From a checkpoint of a small transformer trained on Wikipedia.
Training: a variant of Adam for these matrices, 513M tokens, 3912 steps.
MLP neurons of a small language model. Each row is named by its layer, matrix (down: output weights) and neuron, and shows model dimensions 0-159. Each number is 500 + 50 x the weight over its row's rms, rounded and kept within 0 to 999. Numbers have three digits each. A neuron's up and down rows have the sign that makes its largest values positive.
A block is one neuron, or neurons of one layer that tend to fire together. After each block is what it responds to, as a language model described it from the Wikipedia text at the highest values.

L8.down40:548456412541520410561497417543416537560593440485580464465473454502450427501493471498495583551518554578555421448504551519504412539493506479417525487401520462538536445443392475539427502489484475438502527485518419452583518510472469618506507538513474494565475539526507533511536491583541552466448540413632432499448515507559540490597477531537515471566469500504529540560479470534489332560553523454512482537543564521572512394434548539533470507521560488560596445527537556505474459492507455
L8.down61:612543474453513519580479493609517498456555487514464467512489481471516528486545459513491575476527532601648406453492523464457518494567538465500400427407422491501486484474459500429498528462515450507470485537457497544485546426453560587487469559393420489572502492559482580575507540599515522536474584479502501542509520544533570500551439524467442515556487428512476530517451476474467470527505544506460535496475490559585486461576547527520495487621463483487565411522428528443439510547483507
L8.down65:488471421534584576528494511470501541557523527484550480460526434475502462486456576491416485514460481540483523434530479465488481450483431533492610572486515542555495501464485508465456375483541627462424463481482452482465461502551517503529497509463525487544565617448528588517550422516519507506501501493594411605540483577507498529573472509548456464556525397508582571440463389581491350478572573487539591567605548515528500437539579514454458476402450477558636586482578475471432480546477471
L8.down223:522461438472564400535479496539421571468505468548623480535482452509471490387407502507455591560496477515443392537466565491402444500497527490429525511483551457549511461481468504451452431403539511447461487503372543572511469498531421541442496530447536568592539457573474528519584408522455536443420495427600455499394556545492400532543443536545449503570611475470461605489424440499511416513526514499482493619609504513555482508394579548457469515534510492611488544546481502525466508516530521
L8.down292:520456465485521428481570498416404511455622436463556432557522526556569448424507474521493550567495556515546518473488467478465505391446534435499484528476596347602601510489571487456459449453493515441519479623427521436477501478541526526461486439514546558487448537517497529439557422495464489444499470415472523603551398586523466459417476455530500490507563610476443533553437494417560448492497499506571573539406481488457523484530507414595510488481584503425471499542496470528520428486490569
L8.down433:464420448520520413483536481537490511478486441528636445462486451471472489494555506488484588471510559503483456477572561477490470500516548607446492496445510496529577474503488478563416466414491529462523466502419485543593476481409461601439402498475480506535419508569507519493529509587572564488545567479539471510463458490539484466563465562512462369522502447498455562465490540471472367568546462557473448513545486446552515514470641546565446485449491420530519499518502610507508480541509510
L8.down734:543574478511525496640490525393516513507465476422441559408497425422460436469559531502356472538567544473521470429476526444484478472484509522488493487430450511513489376387487572485437468452520473430450535493476548434466403523488529460490523484542541575637469566485420494458456522642501543459494536474473448420486467497467491571479503535600468433531553456486463556563501550544557511467494509572560513553494530552533518478471576543521508504492485505426510517486575462491508505513469492
L8.down774:516526499463538445551450452540541496539440438485528463443550410482480522449538569527530630481515560475516416484557554509420539504486430493492548483360553513467463426557418423506456541479515504516441535555485426507660542468452441538464495463442504567560464523482497503564487479504551469488514467501589415561472479482473478496516476504424473529536516447516469636479444456449513512494467580568476503489533519459495470528521574474435493517510524420551541544544446483517533408540562587
Description: Short subword pieces inside a longer word that is split into several tokens, after its opening piece and before its end, as in infiltration, Sullivan, Zürich, discontinued.

L3.down260:469463536461534599529568511525489421492566462543521509534532460612462473557452538527522424372439477508533514550481432494441520581479475521476502481487361503440519569489487521449573461591498431529484476527507516426480461450513484458497426503508493526474489591502469563498465565541465470481502433528421460404534481523498479507519491511530499600537467389485558444454429454570493480513431469507453462520517448486601499556473423563460408580527429454534538560530486490499577443522548441
L3.down312:450536574584544434517471487484424517496547529502432490534505436439380478500411529442398491532449539470545453573594507492526459489525501519449518461533436499476508485481497525518541531471479502557434629529431475584473626539430517479451554419556482486554557573531519468568600478496513506487478556476502577479439510494538519465542503497477404478484555486602621468604509502511559556501445472514497530506462525458613571521550472348484527541479524438536460526486429547517493428491542496
L3.down659:474464517472428602460544515598478505483474534496447490491525545497555484473456534429607542493468473539550550408524498436477476537508494414511467493444425583500523489591488557525501496423572423564516583454491474428454514511409478507493519525489510492572487563392456479440516563642446521468441578408483516506519505519524621563526482463403506503523406533516582469528495400520482481447502430470502524480486590524604526524437428433449497595478503549564534542500577596499562519495542485
L3.down816:516487559530487456406472534472445478509492480564455452529536513565641499367462563526501496420528554555547479560503408488546529593498432594401493479494442435580496584512492581467489547457504486474464527562558531531411424528420535447505468511391475513443561577485425509508553471465512464530447520473460474436529534519561462425477523480541414561413462554520457503592501489465481515502460506502548490472571452507545474500505481555457415550496481617493475604429535500452534544554536432
Description: Word-start or second fragments of words split into pieces, usually right after an opening quote, parenthesis, or prefix, e.g. "ci(tadel)", dis-jo-inted, su-pp-lier.

L8.down82:482472439567401552579534556459426507409462450460482495487483538494587518475528534436468501448554473422522495552525475486635469476499392437515513531428588609470492431520438523549446504415479526478521502524521548468476469515505386497544500520520569505518517548469419421506560524446458503503471420445526421473534462439420497495514526497533461514492471466493472567427404464583513571584573554453432478517549479467541546487412513513490502534534505434430438481401508507492531388506461548
L8.down84:529499449508445515466505586472556424488436508487541552570467503505468508522527521471507443334514494495497550509425472432525526492480447441497581470617475530495510533501567562494457449458486457511504504412531447462433479498598452501559523511526541502614552511483473431520501441420554578576540471560526519509517510502530570463466546470612489490499424573462550511550556464513470464548417594457507504397491487485534410587537439561641491509551434570441479520455502544465489512531501446
L8.down193:418466513476423506395508458534533472510593498441552609521499436637549527561615405461442493477576520462521532476470533490507442469377490438565528490553487448447494450428510565531524511501472500574497540494488585459480457488538437538545550490517451428430581568596523475427442622500488496537546544515526480494492505496498443465560497423589565514472562571473535475611453525451461523496516553487431488559448447568459441552418541524506535473417434477490362549442550455565540523460488492
L8.down336:487516455476453519559450553415575553457535593442451501609498529475586479476471494485364534417538473478539462610413533467533561569458402437512538462469452490565451435440559531507484589536480468526461430441520564444434438483582520502475468544510543488578543543555470553500420527421560593505602526504496488552452454485519516545417444470593532511516444512471502513550533507457628498543481550498507474450531471466507523521506497453480463486461506526396523451447464574467555455498562521
L8.down356:411442503541578473527486516517495554503516496495544660543506460457465524486526504415456540405507489599513458541476521460480486505479500547505517515509440541461602508542493401534458453454451443556514460574436564492522535542494473523494553461522322486402487508456491495483405533459469468551609438530549378551475487522559580571512438585457529459471459432459527528496506510444522630560484612550466566543548547539465423452567453602599464431582492496447514574532538470492555590533487508
L8.down516:500517385577473566491474538433436528467477496506482460502499439466522447501528452411510475496432445408561514467473446517590575427499534444403532446533514487466534465510496489538469599495457592459458541480511464421455470599576502635457460493651491440473489519502449505445460469432464485554566505499521414532514449404521651459440470487553486550419521467457466468493533488470468539555510544446447487554517480479500529457569549563500477435539506517520499452470479595477562474518508474
L8.down591:601554491524514502585511544460506521547429461448484508489439484550512485483516447523534468524530543478554470606579553443544566449525438502454484497470493529503447457565494538395534572403495551441459420458436536514451452473561479507437473544480532456480502569475500499463555551569547488503502506494599439524449412441506486512538499594523476471452482497427533555556523404516478443484427473472364519526437445585557341505489443518498446409475503492431424458415448501460484467561541430
L8.down636:585488495541431554552537531481516418536469557492452505509534548533497457426386447395433474385526406441512484605478455431491539506496528389499556502494585522547470556486415447517442527534529529478486546489546505479416571429547487524589483424570470418537457595533482455572520507426484452548511446611507444584538511485516585562515536606552462551475502527490478600507432475425459543466570523492387510479543476492448400512438411518503558502615486455508429484439504527474481482537525538
Description: Numbers in later cells of pipe- or semicolon-separated sports and election stats tables (e.g. 118, 76, 24), plus mid-word pieces of proper names like Krasins-ki, Ots-uka, White So-x.

L5.down562:535480455476508515494423559481393471584570435570650480534514437496445451513458497457527411544521438538423498500541488450424426523496461577409500455523517502538501473472528555490494441436446518436463568525508534470506576567616518472612561536464508590595510488591519549489468542528516517524539480477563524460553561477392485578509500571499508520494537571575477521440477596528510506476504473429514568491558554443492521535498524531481534501559497571464468482549442506510548467489562488
L5.down647:544455430449510603519516545470405546537585420601592450534496412483415404537506561470510447520493440486487507517436479504414469526470485567444488401559489471627480441562568542518521489458468521504503502511548509498426526562590472520472518542475575605563519565536502583508532515491560568597517470546536516415594485461427515574566547433558502553477596512473465496485554563498481509558530534442492523563512453498557523573417529471488553459530521474480450481560474468515525431446574440
Description: Separators ( | or ; ) between numeric cells in stats and election tables, such as after 0.571 or 74; also final = of headings and the after Order of.

L3.down63:597504559441458495399484513583523436520477450362485531575523544445466523529434514557400488568438482513544487549539491446482478489588551555583535532484556503500451535497512528462501528535467629485489470533529465564537556493498495454417416500524461514512514540565525479494477411458507473514534494454569518476465537540562433359460531351515486474532426512528497426499473325470457507425481505568470424498504535416460479526431473468454511504452479558427404527510566454460492535501507468
L3.down160:527465494468546500485470459423470575525469476498550408520455551424494489399492487554487406434502522554439488451413492538499490526357472518506531490548463526477488518514436455524483543542510550520459465471475501518436388526549502423503484520495470505399490499404532604596491583543444427535433490488434391517599524491522488505554564493451465445568559515587549524391415449571443478501482445561470524552501429474499501542451489499407585456533511494536480422427464512533447493361465542
L3.down218:555465449463518426564560478497534489414509517496517491511423491444450503606492413544507536505618439497513518480414535463469449500610452488545464492503461511494520501458434593538499433431548469492507446475579536443564496444537543448518531402484434557612508461553546473533410468475516458509396515431501508558537455481543542462608467473459552530584477478495468550620496484453604469562538525499479527489398513563603508520486417460461357510485568545429485485502506413494519417564590435
L3.down481:439463464465388599466463492490497441480505503493441511536494555641558477595440419466536465599529458502506539535543375576492513429573487506540484509540473455481523458563557425490601534453457538526433485503440494466526417361512503459532526492466473510488492562563477465584467524465439483490404542554555547486478453489439548521470485404494602488492482442436469513474482528450515533537467489482426575578386420519534503522498426550514504460502442521473478509542535443505525519423447547
Description: Word pieces that continue a number or name after a separator, e.g. digits after a dash, period or comma (19'72', .'79'3), plus name pieces like Fukuna'ga'.